config = dict(
    n_layer=11,
    d_model=256,
    n_head=4,
    norm_eps=1e-05,
    attn_scale=0.125,
    bias='all',
    warmup_steps=200,
    schedule='wsd',
)
MLP neurons of a small language model. Each row is named by its layer, matrix (up: input weights) and neuron, and shows model dimensions 112-175. Each number is 128 + 24 x the weight over its row's rms, rounded and kept within 0 to 255.
After each neuron's rows, "fires in" lists the words (lower case) most often at its 100 highest values on Wikipedia text that the model never trained on. A number after a token or word is its count.

L6.up922 [129  67 113 171 120 114 146 120 161  99  68 126 120 127 125 142 107 131 100 143 144 102 131 109 107 147 167 149 123 170  87 133 103 130 105 131 161 117 127  96 155 125  85 151 178 133 117  85 113 145 117 138 110 154 141 154 168 149 147 141 123 103  95 165]
fires in: "to" 64, "oudinot" 5

L2.up649 [ 94 119 124 122  93 124  87 105 179 134 121  94 163  54 131  92 139 161 132 126 119 103 140 139 132 125  81 115 115 146 131 115 128 119 150 180 129 137 126 137  97 104 146 146 107 118 112 145 134 101 156 176 148 125 121 123 101 175 137 126 163 150 150 141]
fires in: "one" 24, "first" 22, "second" 11, "per" 6

L4.up466 [137 116 144 141 127 115 118 161 114 118 113 132  47 131 121 118  98 153 108 141 124 124 125 139 123 129 120  96 109 142 127  68 142 102 111 108 120 152 146 105 110 120 133 161 120 115  86  87 160 133 132 106 115  91 138 127 148 138  92 104 157 151 129 133]
fires in: "death" 22, "long" 11, "european" 6, "europe" 4, "life" 4, "huns" 4

L3.up519 [123 126 103 148 146 111 165 189 106 155 150 164 108 152  92 105 155 141 130  99  90  99 145  99 143 110 108 112 112 160  90 141  98 133 150 105 103 105 108 121 133  98 146 140 164 180 124 123 119 158 118 126 117 127 130 136 112 126 127 138 121 143 129 103]
fires in: "division" 21, "during" 18, "trading" 6, "after" 5

L3.up92 [172 100 143  70 117 177 125 164 129 150 130 149 110  96 145 112 150 134 102 134 120 138 139 109 138 125 140 159 153 127 117 136 170 133  95 110 137 104 134 177 126 101 122 117 119 119 133 146 118 123 133 138 102 120 148 132 135 142 101 125  95 147 118  84]
fires in: "isbn" 13, "n" 12, "chart" 8, "class" 8, "last" 7, "only" 6

L3.up174 [119 112 129  93 105 155 125 144 116 100 145 151 138 122 117 128  97 166 107 162 163 124 127 138  84 149 128 116 151 117 100 126 156 132 115 171 173 138 157 114 109 120 139 117 134 138 142  92 161 157 112 155 107 137 135 152 131 117 113 108 186 156 127  98]
fires in: "was" 48, "declared" 6, "were" 5, "votes" 5

L2.up642 [ 94 116 151 120 139 156 119 115  99 167 122 167 122 129  98 144  96 118 138  94 128 112 150 130 128 121 118  83  77 162 164 122 132 138 155 137  67 166 108 143 151 108 106 163 140 110 135 106 122 207 172 141 131  89 100 114 127 130 105 149 141 104 132 126]
fires in: "is" 20, "early" 13, "became" 12, "all" 7

L2.up1009 [ 97 111 112  86 112 103 136  96 117 148 102 124 143 124  98 148 144 132 121 130  90 122 133 151 149 132 169  88 108 134 153 105  91 150 103 140 134 161 132 116 111 156  91 141 140 147 113 103 113 140 130 153  96 165 135 126 120 102  95 147 123 111 152 155]
fires in: "the" 53, "world" 13

L3.up443 [106  81 144 109 103 114 132  84 128 150 155 132 156 177 105 133 122 135 115 118 106 131  66 132 154  96 141 146 161 107 139 142 133 157 114 136 126  97 103 156  85 112 114 117 136 163 121 105 125 119 105 118 145  84 149 144  83 119 145 148  75 134 147 103]
fires in: "of" 24, "only" 11, "child" 7, "father" 6, "children" 5

L2.up433 [159 111  99 142 166 146 106 126 107 160 169 144 141 130 109 127 123 144 100 132 137 107 126 110 117 128 118 139  97 174 150 109 139 119 102 165 140 102 111 145  68 139 149 168 111 168 116  91 166 131 117 118 133 141 124 147 141 130 117 130 121 142 113 140]
fires in: "served" 17, "service" 15, "from" 9, "services" 5, "office" 5, "place" 5

L2.up541 [165  94 149 138 169 154 161 139 146 102  63 150 135 161 133 148 126 119 107 141 122 106 155  73 132 140 163 110 158 116 159 120 149 135 169 113 131 133 124 152 144 131 137 141 118 131 129 135  95 135 130 167 141 136 113 137  77 108 131 102 151  89 110 143]
fires in: "family" 17, "following" 15, "these" 14, "more" 12, "follows" 4, "followed" 4

L4.up114 [148  72 140 139 139 154 142  80 187 120 143 120 124 117 170 113 164 136 143 162 112  98  73 105 178 100  94  98 154 132 137 117 133 124 148  91 141 153 147  89 128 122 115 153 161 136 120 142 161 137  74 102 138 114 125 132 111 160 140  79 104 118 114 104]
fires in: "he" 55, "health" 4

L2.up175 [134 119 140 145 127 141 137  90  93 134  75 121 121 148 167 151 118  81 127 145 141 151 126 143  67 110 111  46 141 115 125 120 159 107 147 126 101 159  86 150 166 107 146 141 123  70 119 119 140 125 118 135  97 170  85 132 132  83 144 103 124 101  80 173]
fires in: "party" 23, "part" 14, "an" 10, "participated" 5, "median" 5, "income" 4

L6.up816 [130 139 127 157 107 102 159 156 179 172 122 139 114 161 139 128 121 121  88  77 107 148 169 122  71 131 144 168 121 154 128 135 110 129 112 105 125 145 113 115 135 135 140 140 139 162  97 144  91 114 119 128 132 129 137 146 143 138 122 134  95 107 107 179]
fires in: "of" 55, "to" 27, "attended" 5, "called" 5

L4.up1022 [171 137  96 115 114 130 117 130 125 110 115 103 157 155 160 120 123 164 124 120 144 136  96 133 140 126  95 161 172 118  89 159 117 172 163 115 147 106 144 117 132  99 116 130 106 111 127  94 104 176 127 111  94  90 167 127 114 150  53 136 141 145 127 159]
fires in: "is" 26, "was" 16, "european" 7, "europe" 5, "euro" 5

L2.up999 [106  98 130 150 123  77 126 124 111 139 120 129 149 113  96 140 166 111 158 129 109 117 177 134 133 118  97 144  96 156 167 132 139 138  82 111 109 104 136 126 104 175  83 130 126 117 120 104  76 105 122 125  99 144 142 146  95 144  95  93 150 144 125  91]
fires in: "the" 90, "there" 4

L3.up60 [143  99 134 140 167  86 104 139 120 136 122 139 148 126 127 129 106 141 128 119 111 116 141  91 151 131 164 157 116 154 141 123 156 164 114 118 107 102 131 112 128  62 134  96 140 115 105 131  76 149 102  82 140 135 132 138 141 139 139 135 132 133 146 134]
fires in: "she" 13, "the" 13, "community" 6, "an" 6, "he" 6, "career" 6

L3.up951 [ 81 128 109 142 131 148 164 115 138 148 129 123 143 163 108 128 116 127 151 136 124 140  95 114 118 104 129 155  64 111  92 186 134 144 145 120 123 116 127 132 124 102 140 129 165 140 100 119 135 193 134 142 133 136 122 117 141 116 114 118 142 107 120 184]
fires in: "from" 72, "number" 7, "bomberman" 5, "river" 5

L3.up75 [147 101 151 107 153 102  90 144 128 167 146 115 151 115 139 129 150 156 121 109 146 141 105 151 157 158 123 109 164 118 134 108 148 103 131 100  89 108 118 140 143 137 136 153 113 106 105 122 116 134 112 163 108 121 131 126 138 149 135  68  79 102 130 129]
fires in: "for" 54, "up" 5, "after" 4

L2.up546 [120 112 133  92 149 137 146 111 106 128 176 114 131 125 133  90 152  89 159 125 123 134 127 192 115 127 111 156 145  91 164 117  92 145 157 100 131 130 166  80 165  96 130 101 136 102 129 180 110 115 151 127 133  86  77 162  78 119 152  95 106 118 119 103]
fires in: "by" 42, "two" 11, "are" 8

L2.up529 [108  82 132 131 174 132 169 192 104 114 103 130 101 137 136 100  95 101 124 142 102 105 142 162 176 105 124 174  94 101 106 127 101 186 117 133 102 137  86  95 163 138 120 152  81 133 144 155 114 153 145 143 136 118 138 172 148 157 125 144  80 141 117  91]
fires in: "served" 18, "service" 12, "include" 8, "services" 7, "written" 6

L2.up935 [126 100  86 145 136 155 175 146 135 148 149 115 139 119 120 140 126 112 148 162  98  98 101 157 153 127 108 108 111 123 131 100 105 149 100 113 110 139 149 155 109 140 121 113 122  97 106 103 126 152  94  90 120 144 125 111 133 100  97 161 146 147 129 107]
fires in: "that" 94, "who" 6

L4.up64 [102 103 102 145 114 129 108 105 134 134 121 141 157 127 122 142 124 104 140 133 128  86 146 110 139 127 114 145 111 125 128  93 156  98 150 157 144 154 135 173 165 112  99 105 168 123 124 122 124 127 105 105 115 105 142 111 146 126 115  68 179 130  99 148]
fires in: "singles" 12, "canadian" 10, "southern" 8, "soul" 7, "single" 7, "canada" 6

L6.up397 [122 152 131 149 100 102 114 151  90 150 121 147  89 146 102 102 102 122 175 105 152 137 101 111 134 164 110 121 130 138 152 134 149 129 140 175 124 128 152 133 121 114 126 157 138 109 119 135 116 114 144 173 174 144 158 141 113 134 156 141 164 159 117 115]
fires in: "the" 70, "according" 7, "its" 5, "then" 4

L4.up998 [144 143 141  93 174 154 133 117 133 124 130 150 106 112 139 125 153 126 113 104 136 134 149 124 132 147 129 182 147 134 149 144 130 158 127 128 121 121 129 142 134  72 153 106 124 102 112 163 120 141 122 106 137 133 105 132 160  90 198 172 102 116 128 130]
fires in: "division" 29, "divided" 6, "hydrogen" 5, "individuals" 4, "individual" 4, "received" 4

L2.up295 [127 130 103 101 141 165 128  79 142  79 148  54 143 133 120 135 135 116 173  92 103 103 130 154 149 153 166 105  98 176 123 114 112 119  73 109 140 128 118 134  95 101 112 122 128 150 148 117 123 122 115 127 139 124 111 100 122 165 138 122 113 155 188 161]
fires in: "in" 59, "on" 21

L4.up413 [119 136 123 119 133  84  93 117  87 135 121 108 127 124 121  91 130 125 108 128 157 137 127 109 147 104 138 135 140 116 101 138  89 118 129 134 122 139 109 129 138 137 141 127 115 171 135 134 119 148 148 124 124 111 115 136 126 114  94  73 152 124 118 103]
fires in: "after" 18, "on" 10, "at" 9, "about" 6, "upon" 4, "starting" 4

L2.up1008 [118 152 156 113 144 138 134 109  86 133 149 100  92 115 131 143  74 126 129 104 180 134 138  99 103 143 110 143  99 165 100 146 132  93 130 122 115 139  95 117 131  99 128 113 126  95 131 161  91 117 119 178  94 125 106 117 135 133 121 147 121 115  91 133]
fires in: "from" 17, "apps" 8, "under" 7, "open" 7, "at" 6, "qualified" 5

L6.up269 [205 107 138 146 170 132 121 144 131 144 138  98  69 147 145 143 112 134 127 113  97 136 133 136 147 192 118 111 129 143 150 161 186  86 150 160 141  83 170  93 152  97 134  78 116 132 122 132 156 164 125 145 127 135 125 129 109 139 138 135 102 150 130  99]
fires in: "as" 51, "association" 4, "massimo" 4

L4.up449 [167 135 218 127 138 119 141 157 136 118 127 122 121 108 157  84 156 122 138 137 119 129 102 154 119 153 150 126 137 117 128 123 130 118 106 132 138  81 142 152 149 107 107 105 112  96 162 141 144 105 129  85 112 126 120 106  95 134  88 130 145 142 102 115]
fires in: "has" 25, "have" 21, "could" 10, "industry" 6

L2.up901 [182 135 154 131 124  88 106 144 138 166 161 142 119 160 141  96  82 115  83 181  91  89 133 144 153 123  90  72 119 143 121 117 105 114 131  83 142 153 132 102  88 124 142 134 144 136 128 139 134 132 110 140 135 123 110 140 164 115 107 103 159 151  86 147]
fires in: "division" 22, "by" 18, "television" 9, "during" 6, "vision" 5, "preceded" 5

L3.up132 [111 101 131 195 124 125 102  90 131 193 108 119 153  89 142 117 140 146 142 106 113 136 126  98 110 149 145 140 121 114  86 111  60 129 146 104 106 127 101 100 174  93 159 134 155 139 130 112 109 154 133 159 134 118  75 133 121 155 147 153 131  87  97 108]
fires in: "of" 52, "from" 18, "against" 4

L3.up481 [104 122 141 129  98  96 119 143 120 135  74 117 180 153 143 147 162 124  95 130 154 119 143 107 100 137  99 143 144 102 106 114 109 112 129 110 155 167 126  86 156 126 108 167 131  94 130 131 187 140 163 133 140 167 124 150 152 118 122 144 174 130 141 172]
fires in: "isbn" 13, "ireland" 12, "record" 12, "chart" 11, "recorded" 5

L3.up314 [ 96 144 125 157 134 100 157 151  97 145 120 158 131 144 142 127 105 146 163 183 116 126 110 126 151  94 125 142  85 179 145 128 125 150 150 136  89 128 113 106 160 121 137 117 143 110 117 154 179 105 116 109 135  76 138 130 119 142 130  95 147 106 137 148]
fires in: "division" 30, "next" 10, "divided" 8, "festival" 5

L2.up459 [ 91 119 132 151 115 153 113  98  98 139 180 123 135 125 150 124 124 118 137 137 101 137 170 168 132 203 138 127 103 147 168  93 144 139 113 131 134 118 102 122 126 126  99 129 134 147 151 107 112  84  81 168 135 147 147 116 125 139  89 130 142 194 116 150]
fires in: "to" 32, "on" 16, "region" 6, "village" 6, "at" 5, "villages" 4

L2.up427 [131 149 115  86 117 185 138 100 138 126  99 103 153 111 102 122 109 143 113 149 164 147 191 156 124 182 154 126 127 122 165 102 127 116 136 119 133 162 105 123 152 155 113 106 101 116 118 130 120 120 119 146 118 145 134 127 104 157 135  93 140 126 125 133]
fires in: "south" 16, "up" 10, "over" 9, "under" 8, "out" 5, "known" 5

L4.up870 [141 118 121 122 116 142 101 108 128 128 149 157  84 132 118 126 130 143 123 106 126 117 185 110 157 117 144 107 113 140 115 132 106 180  95 100 135  87 102 160 153 131 107 111 150 135 115  77 140 124 116 131  89 133 143 118 137 105 142 154 139 112 141 103]
fires in: "had" 28, "has" 27, "have" 16, "commander" 5

L2.up611 [155 151 140 139 142 121 119 156 166 149 142 124 109 130 102 138 117 125 119 157 137 127 116 143 127 116 136 100 108 112 140 155 102 109 161 110 117 117 127 136  85 177 105 107 141 120 102 112 126 111 149 115 156 146 144 108 137 110  98 134  87 103 118 147]
fires in: "city" 24, "known" 8, "down" 7, "municipality" 4, "located" 4, "community" 4

L2.up250 [111 134 132 119 169 107 144  84 107 165 121 110 160 171 104 136 103 128  85 102 129 105 123 115 100 105 129 124 123 141 145  79 126 117 150 110 126 139 118 110 128 134 133 163 165 145 126 138 151 144 148 168 126 153 119 154 127 105  99  92  87 122 150 169]
fires in: "from" 39, "for" 22, "qualifying" 6, "promoted" 5, "qualified" 5, "degree" 4

L3.up959 [129 126 116 136 142  93 103 106  84 163 123 133 138 142  94 160 133 134 117  71 130 124  93 124  95 151 118  86 113 135 106 102 136 137 142 145 121 147 125 166 137 132 111 120 142 119 110 106 184 116 128 105 114 145 161 140 101 117 127 119 121 112  99 123]
fires in: "by" 42, "for" 9, "born" 9, "n" 7, "against" 5

L4.up1 [185 152 168 121  93 100 115 125 169 119 146 146 128 140 127  87 123 126 127 104 118 119 170 113 130 133 143 120 145 130 100 137 117 141 101 154 134 131 138 119 111 135 156 172  61 177  97 105 117 113 127 122 119 128 120 144  75 110 125 135 132 114 124 119]
fires in: "has" 39, "season" 12, "had" 12, "have" 8, "can" 5

L3.up713 [102 137 121 139 116  85  71 169  99 131 193 107 111 147 135 101 120 119 124 111 173 173 124  82 117 130 119  99 139 133 114 149 145 139 115 124 188 192 139 143 139 124 134 113 114 133 129 139  93 125 121 160  79 104 147 159 131 141 127 116 111 127 151 143]
fires in: "the" 47, "on" 14, "in" 7

L6.up577 [125  69 153 162 175 117 115 125 129 152 148 115  77 146 124 143 141 143  34  79 147 170 111 126 147 147 152 136 174  87  78 124 122 157 147 110  94 148 112 147 141 161 113 122 105 135 136  90 115 162 157 116 127 116 153 131  99 100 160 173 101 155 149 152]
fires in: "in" 34, "however" 23, "on" 11, "certain" 5, "how" 4

L2.up6 [127 161 125 141 150 118 130 117 144 158 150 104 127 135 135 132 125  88 154 114 128 106 114 115 148 136 153 107  91 194 114 124 132 136 107 147 107 116 129 146 147 142 139  87 132 116 136 137 102 118 117  93 125 102  89  91 164 114 131 118 146 111 140 102]
fires in: "by" 13, "open" 11, "from" 8, "as" 7, "on" 6, "oglu" 5

L4.up873 [142 102 128  98 101 135 120 187 118 131 159 123 116 132 143 120 132 119 140 160 151 132  85 113 148 168 121 162 145 151 153 120 118 142  78 102 140 160 102 102 125 151 125  89 156  95 107  78 156 164  97 136 151 128 109 128 133 106 145  87 106 113  67 113]
fires in: "who" 28, "career" 14, "broadway" 5, "titles" 4

L2.up457 [101 121 103 150 164 118 168 116 110 116 112  97 125 141 100 177 117 132 153 129 130  92 137 131 133 121 155 116 121 145 132 131 100 140  67 145 128 148 116 120 100 134 129 149 109 130 151  77 148  91 126 115 126 138 143 101  86 103  91 144 148 122 109 136]
fires in: "on" 35, "2023" 10, "2024" 5, "coach" 5

L2.up542 [149 126 145 119 149 126 150 138 112 115 119 133 103 176 153 146 130 174 120 158 161 102 123 156 116  98  73 107 187 136 158 124 133 128 121 112 154 123 135 123 108  68 126 131 110 143 178 128 108 112  79 137 151  96  61 132  93 119 116 124 159  85  94 126]
fires in: "he" 37, "she" 24, "qualifying" 6

L3.up887 [125 133 178 146 161  89 135 111 123 124  98 155 178  93  93 149 141 141 125 135 123 154 112 118 173 105 136 134  92 152 125 147 167 146 150  86 108 128 155  81 136 150 124 124 104 135 133 115 133 103 166 137 119 102 162 117 106 131 121 187  95 125 111 141]
fires in: "the" 32, "world" 9, "american" 7, "production" 6, "california" 5, "cliftonville" 4

L2.up848 [129 148 127 141  91  87 118  84 129 110 141 147 136  94 116  92 111 140  94 176 143  86 141  97 157 171 106 129 140 173 163  95 138 155 107 143 116 202 114 117 102 154 104 135 152 126 101 124 128 123 117 163  92 105 165 122 136 139 136 116 175 143 133 143]
fires in: "in" 23, "as" 20, "alpine" 8, "aldabrana" 4

L2.up815 [137 178 163 132 130  85  94 130 155 112 109 132 115 127 129 118 147 140 137 128 126 126 106 160 131 110 115 147 150 140 135 156 134 150 123 145  99  75 132 148 122 109 107  87 140 129 131  84 127 128 120 127 126 111  97 165 151 113 133 138 130 124 127 149]
fires in: "at" 71

L3.up786 [103 163 207 155 129 113 125 126 121  97 153 128 147  96 121 106 137 137 140 126 125  78 135 162 148 114 116 113 117 136  84 141 110 120 119 132 129 145 148 128 105 115 111 111  71 112 128 163 159 144 143 122 134 153  98 159 128 135 159 135 111 137 137 141]
fires in: "it" 52, "which" 12, "most" 11, "items" 6, "supreme" 5, "that" 4

L2.up844 [120 133 153 121 137 126 113 113 105 158 103  87 158 114 165 122 114 140 118  86  99 154 157 146  87 163 148 142 157 149 121 119  88 108 138 165 140 123 123 107 108 116 117 127 109 136 103 118  99 141 125 163 133 154 115 135 135 166 155 109  79  95 120 129]
fires in: "at" 18, "those" 10, "than" 7, "through" 5, "third" 5, "located" 5

L2.up270 [106 144 117 157  92 133 105 175 103 166 110 121 134 154 143  84 129 102 125  89 145 144 155 104 104 138 141 178 148 115 106 126 116 132 147 157 112 159 120 146 125 120 171 133 103 120 125 143 110 129 120 137 126  78 145 162 137 142 143 134  98 128 112 149]
fires in: "as" 49, "economic" 4, "second" 4

L2.up184 [126 164 141 146 171 124 152 129 131 138  84 125 140 100  92 133 127 156 120 142 179  85 106 160 145 154 175 124 143 117 146 138 115  98  97 150 115 130 114 151 159  93 123 130 112 137  98 150 135 141 126 145 110  91 120 157 142 123 116 196 117 117 139 143]
fires in: "is" 55, "are" 31

L2.up553 [143 144  95 122  98 144 106 121 119 135 155 103 124 131 145 101 123 149  64 116 117 129 104 150 150 134 116 175 154 118 111 129 121  97  78 141 156 149 146 148  94 122 117 137 118 119 119 127  82  90 153 128 139  67 165 117  98 112 113 127 122 162  97 149]
fires in: "first" 66, "second" 7

L2.up342 [141 132 158 110 123 116 162 148 147  76 182  77 139 141 120  84 149 121 139 103  95 143  87 100 100 146 107 127 114  97 117 176 155 127 133  97 151 128 120 116 137 157 136  99 137 163 116 139 159 149 155 182 131  89  90  97  96 147 136 152 138 150 109 174]
fires in: "out" 29, "new" 19, "individual" 5, "indoor" 5, "india" 5

L4.up603 [177  71  69 140 108 126 137 158 138 199 159 132 133 117 142 121 122 149 143 147 171 122 122 114 113 174 115 105 120 126 130 113 108 157 136 156 159  80 111  78 106 103 118 128 148  94 130 104 123 104 156 116  96 152 132 100 159  39 100 163 136 148 149 106]
fires in: "british" 21, "as" 19, "state" 13, "stephen" 4

L2.up245 [186 108 131 153 125 128 141 111 109 137 129 121 168 138 135 128 137 141  95  67 162 136 175 127 128 155 129 182 144 182 157 172 115 100  89  99 126 129 124 127 138 151  89 100 170 106 157 136 104 133 124 130 152 124 120  88 113 167 135 129 132 108 175 115]
fires in: "on" 62, "with" 4

L6.up495 [112 117  98 139 131 116  90 149 124 140 145 130 144  88 149 174 145  86 104 110 158 137 113 149 120 107 141  88 157 166 109 101 113 135 113 133 143 126 171 144 129 144 160 130 121 103 143 122 104 174 193  93 169 145 108 151 118 108 132  72 136 112  89 111]
fires in: "a" 29, "an" 22, "the" 13, "his" 9, "that" 5, "any" 4

L6.up529 [177 147 135 173 154 111 115 131 164 150 122 103 112 173 107 138 111 122  92  89 131 122 170 108 137  84 152 151  82 122 133 139  80 111 134 134 156 122 178 131 122 119 164 124  94 125 133 147 125 153 151  93  91  86 143 142 148 129 107 131 154 131 167 131]
fires in: "there" 24, "however" 20, "his" 8, "after" 6

L3.up342 [150 141 162  62  96 118 155 124  89 144 157 118 115 122  81  86 125 111  84 104  99 119 109 135 163 164  83 132 120 179 119 127 121 131 128 140 103 147 143 164 136 135 107 155 113 133 172 139 130 116 113 148 134 130 129 154  95 125  89  78 156 126 154 113]
fires in: "in" 52, "january" 12, "international" 4, "initial" 4

L4.up751 [173 134 110 116  88 137 120 150 132 129 138 139 150 165 151 141 113 129 148 138 146  79 119  82 139 112 159  96 172 131 135 106 135 115 128 145 139 139 136 127 126 146 114 118 123 161 139 149 136 113 163 105 120 151 111 145 130 127  78  84 117 119 184 129]
fires in: "this" 23, "a" 12, "two" 11, "three" 7, "one" 7, "any" 7

L2.up117 [100 140 136 117 142  85 105 117 122 179 119 145  97  93 107 135  93 126 149  79 147  89 141  91 137 121 104 116 138 168  78  94 125 111 156 122 117 118 127 136 152 138 121 112  98 117 148 142 117  90 147 169 118 141  94 153 118 135 152 134 134  91 131 135]
fires in: "of" 31, "1" 12, "gold" 11, "was" 6

L6.up660 [152  84 182 113 119  99 146 138 166 125 124 173 147 157 126 103 163 114 107 108 131 124 123  99 157 118 114 127 128 142 139 176 101 147 105 141 168 147 139 134 130 132 141 113 113 103 117 155 138 155 147 137 139 157 107 159 138 110  89  90 154 115 123 108]
fires in: "after" 20, "however" 15, "according" 14, "during" 11, "in" 5

L2.up554 [100 111 135  71 120 197 103 110 145 158 115 126 138 153 113 136 185  97 141 117 136 104 150  98  86 106  87 115 113 105 143 116 145 134 130 120 121 119 123 137 123 132 135 114 136 124 111 175 128 149 140 133  98 153 107  92 119  96 157 177  91 137 118 103]
fires in: "de" 21, "death" 11, "medal" 9, "degree" 7, "defeated" 6, "deal" 4

L2.up185 [111  82 136 104 167 113 137 126 139 152 157 105 134 154 128 127  96 172 157 103 120 128  58 136 103 147 139 143 102 117 133 138 101 153 103  98 143 116 118 140 159 180 152 133 134 167 155  99 121 139 116 166 124 101 112 120 160 133 116 123 101 142 133 159]
fires in: "from" 88, "at" 7

L2.up760 [122 160  98 109 123  71  99 144 146 158 107 112 135 133 128 132 132 129  89 142 132 135 139 138 121 110 138 127 140 138  97  96 103  81 117 130 164 117 109 108 132 154 134 131 162 143 166  73 110 102 106 111 173  90 104 133 127 119 148 159 156 151 133 162]
fires in: "between" 30, "at" 26, "from" 5

L3.up48 [120 143 137 160 127 123 146 141 106 129 112  98 147 167 135  86 106  93 110 132 101 164 164  99 110 123 153  87 123 158 126 115 110 144 131 157 143 151  94 152 123  90  89 152 136 102  94 130 129 150 173 113  74 100 171 181 125 116 114  92  91 156 170 112]
fires in: "this" 16, "made" 12, "those" 11, "make" 10, "southern" 8, "through" 6

L2.up536 [123 130 117 154 145 119  96 128 152  87 176 131 173 146 137  91 111 137 117  97  95 117 151 122 133 123 156 152 132 112 107 121 130 116 147 141 131 174  86 142 146 139  90 150 151  90 146 120  95 159 136 106  80 121 133 139 117 157 132 122 163 142 116 113]
fires in: "career" 30, "were" 7, "than" 6, "third" 5, "through" 4

L3.up614 [164 106  89 114 148 119 122 125 102 150 139 104 113 136 114 108 107 133  93 170  83 128  99  88 154 104 106 134 141  85  89 131  99 103 139 119 160 158 133 146 122 140  95 135 121 175 119 134 106 129 118 158 146 144 122 176 174  76 137 109  98 118 151 110]
fires in: "red" 22, "in" 22, "with" 7

L3.up294 [131 116 150  88 155 103 117 113 152  95 114 145 111 165 156 123 150 157 138 145 158 155 164 119 124 100 123 148 165 133 137  76 142 153 106 134 117 138  95 122 143 123 101 130 123 111 167  93 186 177 100 133 141 133 136 117 139 140 163 110 147 142 170 120]
fires in: "he" 45, "she" 23, "shell" 4, "held" 4

L3.up690 [174 113  78  92 159 110  90 130 112 114 105  94 140 128 106 157 134 156 101 127 158 167 116 142 151 133 157 149 127 111 110  91 130 135 139 166  97 145 126 133 137 140  85  78 141 108 117 109 126 140  86 115 142 142 123 162 131 180 145 116 124  85 114 125]
fires in: "well" 24, "sports" 9, "km" 6, "sport" 4, "win" 4, "key" 4

L3.up794 [128 158 124 117 117 124 122 146  86 131 172 139 123 149 114 119 104 131 137 109 124 132 104  70 138 160 165 109 106 132 112 121 113 146 120 179 140 118  80 118 131 127 146 130 131 121 132 112 165 111 153 143 148 103 120 138 122 141 192 142 136 114 125 112]
fires in: "for" 36, "about" 19, "against" 13, "from" 10, "after" 6

L6.up200 [ 82 131 127 136 123  98 101 126 132 144 178 142 147 132 115 150 110 130 141  96 169 101 142 115 173 134 105 160 145 143 146 135 100 119 111 104 144 133 124 168 120 140 115 103 144 139 166 111 127 121 154 122 119 122 121 129 126 148 122 104  97 128 147 126]
fires in: "however" 30, "on" 29, "what" 6

L6.up605 [114 147 108  85  78 113  91 123 149 141  69 112 127 155 154  91 107 101  84 161  59 131 161 114 119 161 148 137 173 119 167  95 146 126 141 125 150 129 148 100 103 137 121  63 114 100 121 149 131 103 116  83 138 162 132 115 130 125 107 139  94  90 119 144]
fires in: "japanese" 16, "china" 13, "japan" 10, "iraq" 5, "canada" 4, "spain" 4

L2.up982 [ 78  96 104 120 147 123 126 145 121 139 146 170  86 141 124 144  97 148 155 155 122  98 138 115 163 125 176  63 104 115 123 177 129 128  76 175 106 138  95 129 147 166 131 160 157 101 149 114 110  61 155 106 122 147 134 148 161 143 130 135 117  86 120 129]
fires in: "work" 21, "served" 14, "works" 12, "years" 11, "service" 7, "worked" 6

L2.up806 [113 129 161 135 118 157 107 109 191 187 143 108 160 133 127 138 148 112  94  96 129 122  87 113 117 149 130 174  96 145 123  97 119 121 153 150 106  96 118 121 100 112 126 157 123 162 131 156 136 107 121 152 124  96 114 134 123 147 129 125 130 138 166 138]
fires in: "from" 39, "in" 7, "of" 6

L4.up379 [101 144  78 103 141 138 135 113 120 143  96 130 149 153  94 162 138 130 112 143 137 188 198 145 123 123 103 121  95 136 124 127 127 156 116  90  96 169  88 140 200 144 113  99 119  77 116 150 123 173 102 127 123 141 108 156 136 136 142  87 107 102 132 160]
fires in: "became" 23, "under" 19, "left" 7, "become" 5, "being" 5

L3.up921 [125 116 122  89  71 114  87 141 111 138 112 138 100 125  74 154 133 164 100 118 125 108 121 142 126 115 132 100 137 129 129 107 142 142 159 157 103 121 165 141 132 153  94 135 131 115 133 170 105  87 147 138 131 145 111 150 100 101 133 108  59 148  96 172]
fires in: "place" 24, "well" 10, "parish" 5, "per" 4, "novel" 4, "sports" 4

L6.up182 [147 114 140 124 152 113 104 135 134 113 118 127 147 137 142 134 138 130 162 113 162 121  84 149 106  86 111 114 111 170 159 133 139 135 119 135 153 103 107 122 123 143 127 104 105  91 109  78  90  99 136  99  97 142 131 115 148  80 124 110 116 152 130 153]
fires in: "an" 54, "any" 4